config = dict(
    num_key_value_heads=5,
    rope_theta=21700.0,
    parallel_block=True,
    init='uniform',
    init_std_up=0.0184,
    decay_fraction=0.788,
    max_seq_len=512,
)
MLP neurons of a small language model. Each row is named by its layer, matrix (up: input weights; down: output weights) and neuron, and shows model dimensions 128-191. Each number is 200 + 20 x the weight over its row's rms, rounded and kept within 0 to 999.
After each neuron's rows, "fires before" lists the tokens most often just after its 100 highest values on Wikipedia text that the model never trained on. A number after a token or word is its count.

L8.up330,191,191,201,190,238,188,238,189,206,174,196,193,216,237,194,203,198,238,180,232,209,206,203,202,219,163,203,190,176,208,187,194,201,191,190,185,234,194,205,214,226,181,193,188,178,222,196,192,226,215,180,226,185,207,168,243,195,189,204,165,193,176,190,205
L8.down330,161,218,217,174,192,210,182,215,190,244,181,196,198,198,199,221,188,210,167,179,187,182,214,196,189,215,242,196,206,203,204,197,220,223,196,181,199,177,228,203,203,220,222,214,213,207,193,210,187,196,257,215,225,180,175,192,207,246,206,194,223,241,179,182
fires before: "." 27, "=" 25, "\n" 4

L6.up497,189,213,223,191,208,194,184,197,182,181,191,188,194,228,192,252,160,187,237,200,223,218,188,211,193,162,169,181,187,213,201,172,192,152,238,212,193,194,181,190,193,189,192,182,199,237,215,178,198,204,227,192,219,184,210,192,193,225,223,176,232,198,192,240
L6.down497,181,209,215,199,208,185,225,219,207,173,231,216,219,162,227,178,213,238,204,173,213,194,212,169,182,174,216,225,193,182,198,192,200,215,219,205,213,174,227,220,202,237,204,190,194,228,174,195,189,187,221,170,213,200,214,183,155,215,224,218,156,186,234,191
fires before: "," 22, ")" 21, "." 9, "–" 8, "s" 6, " |" 6

L5.up317,194,221,202,202,194,203,180,228,204,199,221,191,213,224,186,171,206,223,259,159,215,196,187,188,197,203,217,159,210,191,214,192,233,193,198,190,195,156,183,164,236,209,197,159,225,205,195,203,214,238,202,221,180,209,181,169,200,197,209,223,196,180,184,195
L5.down317,216,178,179,191,198,210,163,200,240,170,191,181,211,172,229,205,193,210,186,231,194,196,212,212,181,208,237,231,184,229,165,242,191,168,196,181,227,200,206,243,150,201,247,198,199,214,233,195,205,194,181,187,191,193,191,186,219,181,195,170,187,220,194,249
fires before: "=" 83

L10.up322,199,212,188,210,262,215,215,196,191,199,238,177,220,214,175,196,198,196,213,199,215,229,226,212,253,215,195,218,160,181,193,213,202,183,191,197,180,168,218,191,204,185,186,183,177,192,213,206,192,190,177,224,206,203,183,197,168,208,194,202,174,203,183,208
L10.down322,219,159,209,171,217,216,195,200,178,202,185,236,201,222,210,223,174,157,180,208,219,157,223,238,211,199,174,256,215,181,217,193,224,202,228,196,203,216,224,223,185,172,202,203,191,180,222,245,207,245,181,180,186,212,202,185,193,213,175,194,146,214,206,214
fires before: " |" 30, ")" 25, " (" 10, " 20" 4

L2.up349,192,216,177,218,209,219,212,190,185,176,232,198,189,190,179,195,166,223,198,232,191,214,210,217,203,202,206,200,205,190,181,219,218,181,201,183,219,235,198,170,197,177,208,225,186,229,179,187,185,210,160,182,244,188,219,174,224,209,173,225,199,227,185,200
L2.down349,210,158,216,165,197,157,175,212,195,206,177,202,198,209,203,199,259,183,183,213,220,191,179,207,196,210,183,205,200,202,191,183,171,226,180,222,185,206,161,205,233,197,217,155,190,215,229,221,233,207,200,183,185,221,189,227,214,197,208,190,207,171,177,199
fires before: " |" 35, "." 12, ")" 12, "," 8, " (" 7, "-" 5

L11.up522,194,220,198,223,213,189,209,222,217,184,198,190,215,186,209,194,190,227,202,241,223,216,238,184,220,192,205,209,209,230,207,188,230,139,199,223,247,214,165,163,176,201,236,222,155,202,195,226,185,158,190,179,194,214,204,177,214,226,201,190,202,237,206,179
L11.down522,189,194,190,182,209,197,185,146,201,186,186,204,196,204,187,182,212,166,194,198,180,214,183,244,210,210,165,223,186,166,210,190,208,192,201,196,181,215,213,182,199,227,161,232,205,206,146,209,182,203,220,190,215,182,216,218,189,230,179,193,205,217,208,211
fires before: "." 21, " |" 20, " years" 5, "," 4, "2" 4

L2.up89,211,218,226,225,235,199,214,182,220,168,238,218,235,230,193,194,170,206,190,222,181,216,206,196,168,210,205,203,218,205,171,167,207,177,190,165,166,242,212,175,199,162,172,203,182,184,173,217,185,199,183,179,183,167,236,186,216,232,189,215,236,205,207,211
L2.down89,178,198,200,175,172,216,190,198,200,220,203,188,168,169,215,198,230,204,182,208,184,219,167,194,196,195,206,202,207,174,198,187,214,229,190,218,202,170,220,207,209,219,192,192,193,214,237,185,194,224,208,206,171,221,160,175,225,161,235,198,191,190,180,205
fires before: ")" 29, "," 18, ":" 16, " |" 6, "–" 5

L8.up549,197,205,215,257,200,169,202,177,208,173,207,184,180,224,206,222,190,200,184,186,199,228,199,183,190,220,198,213,229,206,187,185,208,168,202,227,206,198,218,185,235,211,229,179,218,166,188,170,207,203,205,168,218,159,204,192,208,233,205,207,220,199,177,208
L8.down549,226,172,197,217,214,229,219,201,202,221,165,193,235,192,204,228,182,206,201,156,202,173,179,179,199,188,223,191,162,211,211,166,200,201,216,184,218,208,180,195,161,248,207,183,194,209,221,185,163,203,228,203,176,217,204,217,171,216,218,219,179,205,217,209
fires before: ")" 27, "." 14, " |" 6, " to" 5, "ment" 4

L5.up386,164,176,227,225,218,172,218,190,183,183,199,188,192,215,175,199,189,222,188,190,198,195,210,213,190,163,199,196,176,203,173,193,216,162,193,181,192,219,210,218,204,217,202,189,157,228,198,225,199,169,176,235,199,218,201,218,223,236,212,216,207,210,199,196
L5.down386,219,195,201,158,204,219,182,194,208,210,219,215,200,197,218,200,192,196,228,213,189,184,222,165,221,184,195,224,185,173,225,196,173,203,203,204,245,171,182,219,192,183,162,203,211,185,220,202,233,221,195,227,199,219,210,209,212,164,185,201,206,224,183,201
fires before: "." 33, " (" 17, " |" 16, ")" 13

L3.up447,191,230,199,214,204,192,180,183,221,203,231,199,195,215,203,217,174,192,191,220,190,195,227,183,180,229,210,190,220,175,188,216,186,165,185,159,202,172,189,190,216,203,207,212,233,196,164,214,193,239,184,205,191,167,206,189,213,245,204,205,218,214,179,209
L3.down447,210,172,189,183,178,194,195,189,220,205,194,195,165,193,177,191,209,207,215,190,204,243,171,236,199,207,183,197,181,217,189,185,215,214,194,238,211,205,196,177,191,201,218,219,197,193,245,180,231,202,170,213,201,208,210,220,212,170,182,191,199,164,224,203
fires before: "," 21, " |" 21, "." 17, "–" 11, " ft" 8, ")" 7

L5.up325,154,219,205,208,202,178,196,229,190,147,190,201,208,215,170,207,190,212,206,225,198,209,204,208,168,227,180,161,196,203,198,182,195,182,201,219,217,234,213,215,214,201,211,219,194,208,213,213,216,188,176,220,203,202,199,193,199,179,179,177,204,197,202,237
L5.down325,212,205,213,193,205,197,219,162,201,225,206,203,234,190,222,243,197,200,206,147,187,172,194,213,217,183,220,205,206,207,215,195,210,247,191,164,237,215,219,174,194,207,186,190,209,165,172,205,219,210,223,182,159,199,228,188,174,215,209,208,228,220,221,201
fires before: ")" 22, "." 16, "–" 11, " |" 10, "0" 7

L13.up252,220,207,207,224,197,197,171,204,220,196,214,184,204,200,217,191,178,175,246,207,193,213,173,181,203,197,185,198,221,215,168,199,244,167,168,195,203,182,193,211,217,189,202,231,177,172,204,208,198,251,239,193,198,171,232,246,198,229,194,181,206,207,224,231
L13.down252,194,192,191,210,197,202,237,210,180,196,193,210,188,188,177,189,205,193,188,172,197,226,225,211,221,211,201,200,211,171,197,188,213,202,211,182,180,198,214,215,192,206,214,178,273,192,213,196,194,183,176,194,190,237,145,174,206,214,236,221,185,214,188,164
fires before: "." 21, "," 19, " of" 9, " and" 8, " to" 4, " in" 4

L10.up192,207,201,199,173,231,168,208,182,212,140,229,194,218,160,210,207,187,175,210,187,185,209,202,239,197,226,208,186,199,193,213,243,236,206,201,238,196,211,202,158,225,184,172,197,203,173,217,208,178,201,202,224,204,206,185,222,209,210,180,224,190,177,191,190
L10.down192,170,188,169,203,181,191,160,182,232,242,184,211,203,205,194,182,199,247,207,221,185,174,184,192,212,182,190,214,173,195,184,191,211,177,204,193,230,201,211,242,183,229,205,192,203,223,191,195,206,208,210,214,211,169,173,205,200,211,237,195,220,198,228,190
fires before: " |" 28, " Chevrolet" 9, "ut" 6, ")" 6, "." 5, ";" 4

L6.up448,223,201,217,210,210,189,201,225,184,186,190,185,236,216,215,207,197,227,210,187,187,201,216,221,220,197,180,212,193,244,186,182,221,180,161,192,211,190,165,201,172,197,218,173,195,154,216,215,239,206,195,207,178,203,222,203,218,181,193,173,187,239,157,200
L6.down448,190,190,156,176,201,212,211,199,228,218,191,192,188,196,185,197,202,185,231,230,182,201,195,198,182,174,181,206,172,152,188,196,202,199,213,227,206,188,240,213,227,197,200,221,167,219,164,172,214,199,175,184,192,190,188,199,197,214,171,222,257,182,249,171
fires before: " |" 34, "=" 11, "\n" 9, "\n\n" 8, "." 5, "cc" 4

L5.up177,197,214,220,200,194,172,186,213,171,196,197,181,200,185,247,226,199,132,180,239,187,215,195,198,187,208,175,198,214,190,236,167,168,195,208,197,236,186,223,193,236,212,167,189,218,205,189,172,188,195,205,155,181,198,176,185,219,238,209,227,244,240,182,195
L5.down177,173,191,193,207,221,202,172,174,222,222,206,194,201,200,164,208,179,210,233,197,241,210,200,207,176,211,215,222,149,202,190,218,224,199,182,219,187,234,200,189,176,179,205,203,186,185,178,213,203,190,191,196,182,175,239,188,205,190,167,188,200,204,207,193
fires before: "." 19, "′" 15, "″" 13, " |" 9, ")" 6

L3.up45,188,186,185,186,226,172,173,211,218,180,204,215,197,201,215,178,220,222,223,218,203,165,198,190,204,225,211,205,209,166,212,187,208,231,186,185,216,177,188,195,235,220,203,187,234,202,195,214,203,220,189,237,191,213,165,198,193,201,180,206,229,213,176,221
L3.down45,219,180,192,210,205,202,196,139,186,224,168,223,194,159,203,193,200,220,205,203,193,215,190,176,220,192,146,234,163,196,163,176,202,163,218,215,214,198,214,204,166,199,227,186,183,190,182,199,182,200,209,195,193,210,209,192,177,191,256,180,197,224,206,216
fires before: "=" 70, "s" 4, " the" 4

L7.up8,163,167,203,196,191,213,185,218,197,218,233,190,164,206,157,187,215,201,174,218,181,188,214,204,199,241,122,184,206,195,140,167,206,184,180,207,200,200,194,222,241,246,223,197,172,217,196,204,200,211,199,200,219,209,202,198,190,198,173,181,191,205,185,236
L7.down8,235,204,162,213,235,221,209,205,177,193,173,190,197,179,219,200,236,208,236,207,206,217,180,206,165,235,230,237,189,185,233,201,182,197,197,209,166,202,170,190,181,191,222,176,222,187,189,239,173,177,205,183,172,211,202,198,188,203,225,220,177,176,234,201
fires before: " |" 25, "%" 24, "m" 15, ";" 4

L3.up602,190,199,189,218,230,190,171,200,208,176,179,187,211,205,212,200,193,223,219,224,195,194,219,195,178,180,211,201,229,227,194,201,216,188,217,202,191,213,205,206,168,203,189,196,213,224,175,214,171,209,194,181,195,192,219,194,185,228,246,150,202,199,172,183
L3.down602,225,199,210,173,196,226,193,209,219,209,210,190,222,198,220,216,183,198,236,173,210,194,201,171,173,176,188,217,205,178,195,204,228,215,189,202,185,206,226,189,212,205,188,226,207,200,232,203,207,177,250,200,190,202,179,187,205,203,162,216,197,187,233,219
fires before: " |" 42, "," 20, " g" 9, "." 5

L7.up436,200,201,210,201,209,161,188,182,193,204,212,223,213,157,211,234,205,199,170,202,221,203,194,196,193,180,197,198,187,190,166,187,187,198,192,171,193,228,211,186,215,169,184,208,224,207,195,215,206,185,209,240,189,228,213,172,193,222,203,210,189,176,188,211
L7.down436,196,228,169,196,214,166,221,217,202,205,190,195,211,219,266,200,229,182,193,177,206,209,209,209,188,256,187,206,198,188,212,199,209,228,206,215,224,232,187,212,237,246,191,199,230,200,219,230,229,224,199,192,219,185,198,216,204,233,218,221,172,210,194,217
fires before: "," 47, "'" 8, "que" 4

L8.up544,220,186,169,183,179,145,214,187,195,202,189,191,218,187,200,200,200,225,210,216,187,192,192,178,194,197,215,212,180,213,177,144,207,181,195,227,201,181,192,214,194,231,225,203,170,215,202,208,201,191,217,202,216,222,181,201,199,199,169,214,241,237,213,252
L8.down544,228,183,207,211,171,192,185,242,189,189,180,205,171,225,200,202,219,177,187,189,177,162,175,180,216,221,207,204,235,185,212,238,209,208,219,201,215,178,192,204,238,209,190,191,227,194,207,225,207,193,182,227,218,177,215,204,191,213,209,135,202,186,247,185
fires before: " |" 37, "–" 14, "." 5, "-" 5

L11.up190,211,184,230,195,235,191,191,220,210,196,216,191,234,180,197,187,198,213,208,208,190,230,201,184,158,177,216,238,184,218,219,198,217,181,223,221,188,208,240,214,191,175,196,202,202,159,214,194,210,180,180,235,215,219,176,203,153,217,219,218,184,213,197,206
L11.down190,219,198,185,212,209,217,199,205,163,196,197,167,197,219,181,172,211,159,218,192,202,193,196,250,204,200,211,203,176,177,192,205,220,244,196,186,223,193,163,185,191,252,188,212,201,200,181,180,204,199,226,203,185,184,219,174,214,202,180,195,189,197,199,189
fires before: " |" 58, ")" 11, " (" 6, "\n" 4

L7.up504,206,205,190,168,200,196,230,165,196,216,186,214,205,197,221,213,179,231,145,215,241,158,203,196,172,216,201,195,189,203,219,190,199,189,187,205,227,195,204,201,228,185,195,187,201,209,208,235,241,175,218,262,206,211,201,224,181,202,200,208,197,175,218,177
L7.down504,169,170,187,202,198,247,177,239,185,210,234,191,212,214,191,205,176,203,240,239,206,207,180,212,183,210,168,215,224,184,207,197,239,194,232,175,208,220,215,224,207,179,202,197,191,174,184,220,190,219,189,204,198,181,192,178,205,226,205,186,192,216,199,205
fires before: "," 57, " |" 10

L3.up76,186,203,175,257,219,197,232,187,179,195,223,214,200,204,144,191,196,225,152,196,180,177,215,207,174,209,194,169,202,173,199,214,210,204,179,179,221,200,232,189,181,209,189,221,193,205,187,196,201,185,223,185,200,220,201,189,193,165,223,219,223,202,152,185
L3.down76,212,181,231,165,178,203,169,208,207,197,220,177,211,219,234,234,165,191,235,224,243,198,172,190,207,176,205,218,174,239,191,188,204,191,209,212,205,199,191,224,214,200,203,202,200,202,200,185,214,197,211,221,200,185,186,198,198,250,223,205,180,191,217,211
fires before: ")" 26, " |" 15, "." 15, "–" 11

L6.up91,188,161,189,176,193,172,222,206,214,213,220,182,202,190,216,170,183,217,194,244,240,217,214,211,173,213,206,198,169,177,166,227,193,198,178,185,215,185,191,189,216,202,209,236,192,227,196,223,215,229,194,210,194,249,173,195,219,222,174,204,215,229,183,211
L6.down91,186,184,208,170,188,228,192,242,207,210,203,226,161,177,178,217,195,172,183,173,194,189,208,212,189,203,192,196,196,185,179,151,201,218,217,217,204,217,207,212,185,207,214,184,221,203,188,177,166,184,190,175,230,185,197,200,199,196,190,171,166,210,212,205
fires before: " |" 27, "-" 17, "\n" 14, "uki" 8, "s" 5, " also" 4

L2.up396,206,223,220,190,207,186,194,172,209,182,197,234,197,187,198,241,189,198,163,236,206,208,236,223,213,203,202,219,229,189,208,204,199,187,190,190,206,208,206,173,190,207,229,257,168,192,190,171,214,210,218,186,217,212,219,167,196,212,187,237,201,229,179,189
L2.down396,191,163,215,208,194,198,171,209,186,191,212,155,192,199,184,183,172,183,224,203,177,189,191,199,175,185,191,198,171,192,187,235,205,232,202,214,174,164,183,205,233,199,230,178,230,200,220,193,212,224,162,198,151,213,170,240,214,203,193,159,228,187,199,190
fires before: "." 30, ")" 17, " |" 17, "–" 7, "," 7, " (" 5

L6.up146,194,194,220,187,177,200,192,198,218,176,199,171,208,196,195,229,190,195,265,192,215,177,230,169,231,212,192,219,190,208,171,188,192,182,212,212,175,211,193,176,178,198,206,219,187,157,184,177,181,238,155,191,208,172,208,219,188,208,215,202,186,237,211,225
L6.down146,184,224,168,176,236,195,204,203,216,226,226,156,215,187,209,184,230,218,219,200,205,191,183,212,175,219,199,222,200,191,239,192,168,190,214,230,207,212,234,203,198,197,185,204,187,245,175,234,226,180,219,203,216,230,227,170,202,236,181,196,212,171,223,194
fires before: "-" 82, " |" 4

L5.up225,160,198,204,202,217,173,186,225,182,216,215,169,204,213,192,169,224,171,224,190,173,170,204,212,206,208,220,170,203,216,203,177,197,190,192,199,196,230,194,202,210,174,218,149,205,209,191,208,264,208,200,204,235,231,197,241,177,194,204,210,202,191,188,200
L5.down225,209,202,213,199,205,189,190,194,196,188,200,220,186,172,204,189,147,177,181,214,202,216,205,185,177,212,214,208,209,165,182,222,184,193,190,204,183,177,213,180,217,201,189,226,201,196,219,163,202,185,209,196,172,179,177,159,174,222,192,206,205,181,203,197
fires before: "=" 38, "-" 16, "." 4

L7.up509,220,195,228,207,193,202,203,224,214,199,204,215,192,221,209,243,231,184,224,217,182,201,223,170,191,219,198,178,224,193,241,233,232,196,209,227,223,194,193,187,201,192,224,176,213,166,220,191,207,206,184,177,189,214,182,212,196,193,205,191,196,231,177,194
L7.down509,187,220,229,191,223,197,187,213,228,186,209,204,145,191,217,196,200,226,162,209,183,152,204,242,202,201,236,225,186,165,192,223,202,216,209,188,162,189,208,177,205,214,196,201,213,225,204,195,233,183,238,209,186,196,216,201,173,195,198,189,212,186,195,161
fires before: "-" 73, "oph" 4

L11.up572,175,197,191,220,227,202,197,174,239,200,165,179,196,253,205,230,200,192,170,209,210,198,216,230,186,201,197,164,196,167,197,187,202,185,218,192,210,184,186,205,225,158,204,196,198,186,201,206,203,168,216,211,196,223,195,207,169,200,205,219,199,203,171,192
L11.down572,220,175,174,204,204,178,163,200,219,182,191,167,222,196,171,178,215,177,233,208,209,199,204,194,206,179,190,257,178,185,196,204,171,243,195,185,191,245,213,198,212,204,190,187,180,204,182,170,187,188,227,183,213,204,214,170,204,242,228,192,183,201,219,167
fires before: "," 78

L6.up11,169,213,221,197,260,178,210,209,220,197,204,192,196,187,195,201,211,177,164,205,225,184,205,200,207,192,186,213,187,224,226,200,178,207,210,208,194,196,223,221,228,167,182,177,189,215,189,200,212,204,203,205,223,216,201,206,176,201,190,187,165,191,214,192
L6.down11,198,187,207,188,233,242,180,203,182,217,184,233,177,210,217,216,229,225,188,229,234,169,246,200,188,190,197,167,225,194,188,199,190,177,172,197,231,174,223,191,197,194,212,198,211,237,191,181,206,232,194,166,200,195,150,197,204,235,182,203,204,226,162,224
fires before: "=" 80

L13.up133,207,159,208,200,229,211,226,235,214,183,206,212,235,193,169,199,200,210,222,207,193,214,190,181,225,222,192,198,214,188,193,225,216,195,189,207,198,217,214,163,211,217,201,212,212,182,225,190,164,226,173,202,183,222,191,183,214,208,192,185,213,190,219,214
L13.down133,190,194,187,220,203,212,180,202,189,190,226,217,184,178,224,167,234,210,194,203,160,186,174,190,175,189,193,222,180,192,212,194,173,202,185,195,153,193,201,206,222,198,189,186,227,206,191,175,219,201,221,185,185,202,193,189,253,224,217,199,228,172,198,212
fires before: "–" 37, "-" 14

L8.up437,153,190,188,222,202,202,218,217,205,203,172,169,216,184,203,221,172,189,191,198,187,189,184,175,205,225,205,215,176,190,219,202,222,194,167,221,213,210,166,219,219,191,213,198,204,175,206,184,218,237,175,216,205,207,214,209,192,194,231,214,188,239,171,218
L8.down437,214,203,217,195,196,172,213,185,193,209,187,200,208,202,184,163,220,229,188,184,176,197,203,183,192,212,242,177,189,198,195,187,193,188,209,224,210,203,197,220,185,218,197,195,233,216,239,194,210,223,162,223,202,203,210,203,204,168,202,182,214,194,207,195
fires before: "=" 17, "\n" 14, "\n\n" 14, "0" 8, "." 5

L3.up504,180,213,189,174,229,208,204,188,230,167,214,213,214,216,160,201,195,205,237,243,184,192,210,176,198,217,184,189,186,178,174,186,235,214,227,223,219,210,200,197,220,212,215,180,175,214,213,176,171,172,214,225,197,182,201,208,204,182,191,191,174,203,182,188
L3.down504,183,208,201,215,214,182,200,198,193,221,173,165,216,169,228,229,192,163,154,153,230,204,186,230,209,214,226,188,198,183,180,201,195,198,183,185,208,226,210,208,215,186,193,214,226,192,227,193,185,226,199,184,210,207,221,183,183,206,218,223,157,221,199,205
fires before: " |" 22, "." 21, ")" 7, "-" 4, " p" 4

L10.up20,187,179,174,138,185,206,208,216,211,209,212,193,197,211,193,188,216,241,241,241,213,181,192,169,156,188,167,200,193,186,185,231,194,192,169,258,195,193,215,255,218,246,216,202,197,208,217,210,199,203,203,206,214,209,198,220,230,219,198,200,200,172,191,220
L10.down20,194,214,206,232,222,191,190,215,187,179,203,206,204,221,198,208,198,178,187,190,211,201,211,236,210,199,224,200,196,206,213,183,190,198,222,156,205,204,163,171,199,166,185,181,207,173,223,199,209,225,200,197,192,189,181,184,173,190,204,207,180,200,179,180
fires before: " |" 32, "\n" 11, ";" 6, "-" 5, " 10" 4

L2.up515,199,230,228,179,220,185,178,201,202,202,237,218,183,199,209,222,194,198,171,186,198,182,188,198,235,206,202,158,195,177,200,180,229,200,207,194,198,191,200,207,205,217,199,196,167,192,178,221,233,201,217,221,206,220,180,194,156,201,185,226,208,216,167,192
L2.down515,200,157,198,212,202,179,196,222,207,179,203,187,194,209,190,157,207,167,182,202,166,194,204,213,167,189,189,186,155,204,214,236,205,207,206,204,203,157,187,213,200,189,160,224,249,217,239,186,170,233,177,164,197,190,196,180,215,184,196,192,192,197,176,216
fires before: " |" 33, "." 19, ")" 9, "," 6, "–" 5

L6.up365,167,180,193,209,195,166,219,164,195,230,206,166,206,165,212,222,171,177,188,197,196,209,220,210,224,193,200,187,197,225,163,171,196,180,168,198,207,191,229,207,204,193,202,205,225,218,211,182,208,208,143,217,212,208,159,217,202,181,199,195,207,192,187,222
L6.down365,225,192,208,191,199,222,212,236,187,186,198,222,198,166,219,196,177,234,176,190,178,221,228,207,189,202,183,198,208,189,200,164,151,233,197,217,206,180,210,191,192,211,176,170,206,176,214,178,261,184,206,243,207,174,172,206,165,201,172,217,226,206,231,217
fires before: " be" 34, " have" 6, " also" 5, " not" 5

L3.up106,184,207,218,207,213,215,233,191,230,183,193,205,195,201,183,165,210,178,159,189,231,184,231,219,197,214,203,236,176,199,145,197,207,251,218,181,190,188,213,234,196,186,198,193,163,230,207,226,245,223,229,226,191,180,212,184,178,193,237,180,172,203,192,196
L3.down106,205,210,195,222,185,154,161,211,168,207,191,210,189,204,197,204,205,212,240,201,188,235,199,226,211,193,182,191,208,211,182,193,198,135,202,221,225,200,161,188,206,199,214,191,234,182,198,183,204,224,187,183,184,203,188,181,205,198,175,190,242,225,170,205
fires before: "=" 39, " (" 6, " Candidate" 5

L11.up144,186,193,208,156,187,201,212,188,219,203,216,194,197,193,202,201,196,225,201,219,174,212,188,165,173,209,192,189,205,194,185,235,194,204,192,283,198,178,195,228,228,238,222,226,181,202,199,205,204,217,160,232,201,217,164,175,189,219,192,177,217,173,209,186
L11.down144,193,195,218,234,220,186,194,198,206,169,200,202,218,213,194,185,230,194,209,184,197,175,176,228,206,193,183,211,196,215,190,163,201,211,207,117,198,226,201,187,197,195,166,189,182,176,192,188,214,202,202,166,206,227,217,223,175,177,209,193,181,217,167,227
fires before: " |" 40, "\n" 9, "-" 6, "s" 5, "1" 4, " split" 4

L3.up638,181,206,230,185,261,207,194,193,213,178,229,226,178,189,191,216,224,166,193,221,218,183,180,181,177,213,163,190,196,189,194,227,197,178,205,205,202,179,220,187,192,239,207,187,219,203,221,209,199,186,201,217,213,231,165,215,215,189,214,198,196,171,148,190
L3.down638,222,182,190,215,202,201,180,173,222,200,202,242,186,187,223,196,200,214,195,187,166,211,201,190,193,195,228,212,200,188,217,204,191,180,230,204,216,223,185,203,176,151,194,186,157,189,194,226,204,208,229,185,243,196,226,161,197,206,198,233,204,201,211,237
fires before: " |" 47, ")" 7, "," 6

L5.up607,228,209,227,182,191,190,248,215,201,197,216,201,183,194,165,176,205,207,190,208,219,163,210,213,197,197,216,204,195,195,207,188,208,215,197,172,200,171,238,173,198,189,214,177,220,200,215,210,227,171,222,198,208,197,194,215,192,184,218,208,169,161,172,201
L5.down607,195,217,177,219,228,196,185,166,188,223,250,179,175,183,193,219,186,200,190,204,177,185,206,202,189,225,210,190,211,217,201,197,202,168,177,246,212,227,198,206,188,218,197,233,188,179,171,165,207,194,181,198,216,243,191,176,211,196,204,205,236,200,225,200
fires before: " |" 72, "\n" 7

L8.up191,197,193,194,226,224,212,194,194,211,204,208,197,187,205,176,231,190,230,217,186,194,162,223,161,251,219,199,219,167,181,188,189,190,176,165,211,192,167,180,177,211,210,228,211,205,223,213,211,190,207,195,218,171,189,211,182,159,177,217,166,190,195,193,207
L8.down191,208,200,220,225,221,196,197,192,194,195,201,201,221,193,223,164,204,234,212,210,197,184,208,187,159,209,200,183,202,239,220,205,219,194,202,213,193,202,204,207,215,207,189,206,209,215,198,200,195,194,235,210,216,178,206,196,218,249,206,196,203,210,197,194
fires before: "-" 70, " |" 10

L8.up326,172,203,223,218,197,219,167,189,207,203,229,155,208,234,183,182,206,183,209,223,203,197,193,206,179,168,192,180,186,128,204,191,204,189,199,210,211,191,194,190,217,220,209,216,180,167,187,196,210,186,186,201,193,199,162,211,162,207,216,193,216,250,202,252
L8.down326,230,224,171,200,177,184,188,178,194,233,200,202,204,179,189,154,252,192,183,203,221,174,219,212,223,204,173,200,232,227,184,192,221,192,212,201,234,199,193,192,178,176,175,216,249,198,192,205,185,231,163,193,205,200,181,201,186,171,183,179,214,200,197,192
fires before: "=" 22, "–" 15, ":" 10, "s" 6, "\n\n" 5

L2.up158,186,227,210,227,193,192,175,234,215,187,238,204,201,222,195,193,224,205,223,211,251,203,216,188,196,219,194,194,200,167,169,217,227,201,169,192,192,219,210,210,211,217,229,187,194,210,216,226,213,219,238,210,223,202,202,203,225,168,220,151,202,174,194,179
L2.down158,201,228,152,236,199,218,189,175,204,211,167,195,215,179,216,183,159,191,181,215,190,180,192,184,193,190,217,218,245,220,167,187,193,169,222,193,236,185,189,195,187,182,158,185,208,170,168,210,173,180,207,222,175,218,203,184,188,220,181,207,184,224,239,232
fires before: "  " 20, "-" 18, "\n" 17, " Democratic" 4, "\n\n" 4

L10.up598,223,204,186,202,188,190,174,172,196,181,189,199,188,184,194,213,190,233,220,181,199,224,245,223,204,177,210,198,186,191,189,162,176,152,221,218,206,202,174,240,215,217,192,182,200,206,236,204,219,194,171,215,207,198,193,170,209,208,205,176,184,238,186,206
L10.down598,217,195,235,180,194,228,207,214,212,201,200,193,192,222,199,225,176,207,204,233,225,218,199,193,172,192,238,175,208,220,214,180,253,227,196,182,217,241,226,180,172,211,171,192,207,238,199,175,223,196,199,200,210,176,201,198,180,207,200,203,243,192,212,212
fires before: " be" 31, " have" 7, " not" 6, "19" 5, " also" 4

L6.up432,209,200,173,171,202,211,183,208,194,193,269,195,201,230,167,202,233,224,185,180,221,181,196,183,223,229,182,177,194,182,212,213,191,204,173,216,248,179,226,223,193,215,226,202,163,209,216,200,209,229,225,216,235,196,195,213,242,194,209,199,209,172,198,218
L6.down432,178,217,176,223,175,223,217,209,182,199,147,222,202,184,202,204,227,205,228,195,173,210,174,190,233,212,197,202,220,200,208,187,220,185,211,180,152,214,190,170,216,232,216,198,197,184,196,206,201,204,206,200,174,151,215,203,182,234,191,193,172,215,192,192
fires before: "-" 88, "|" 4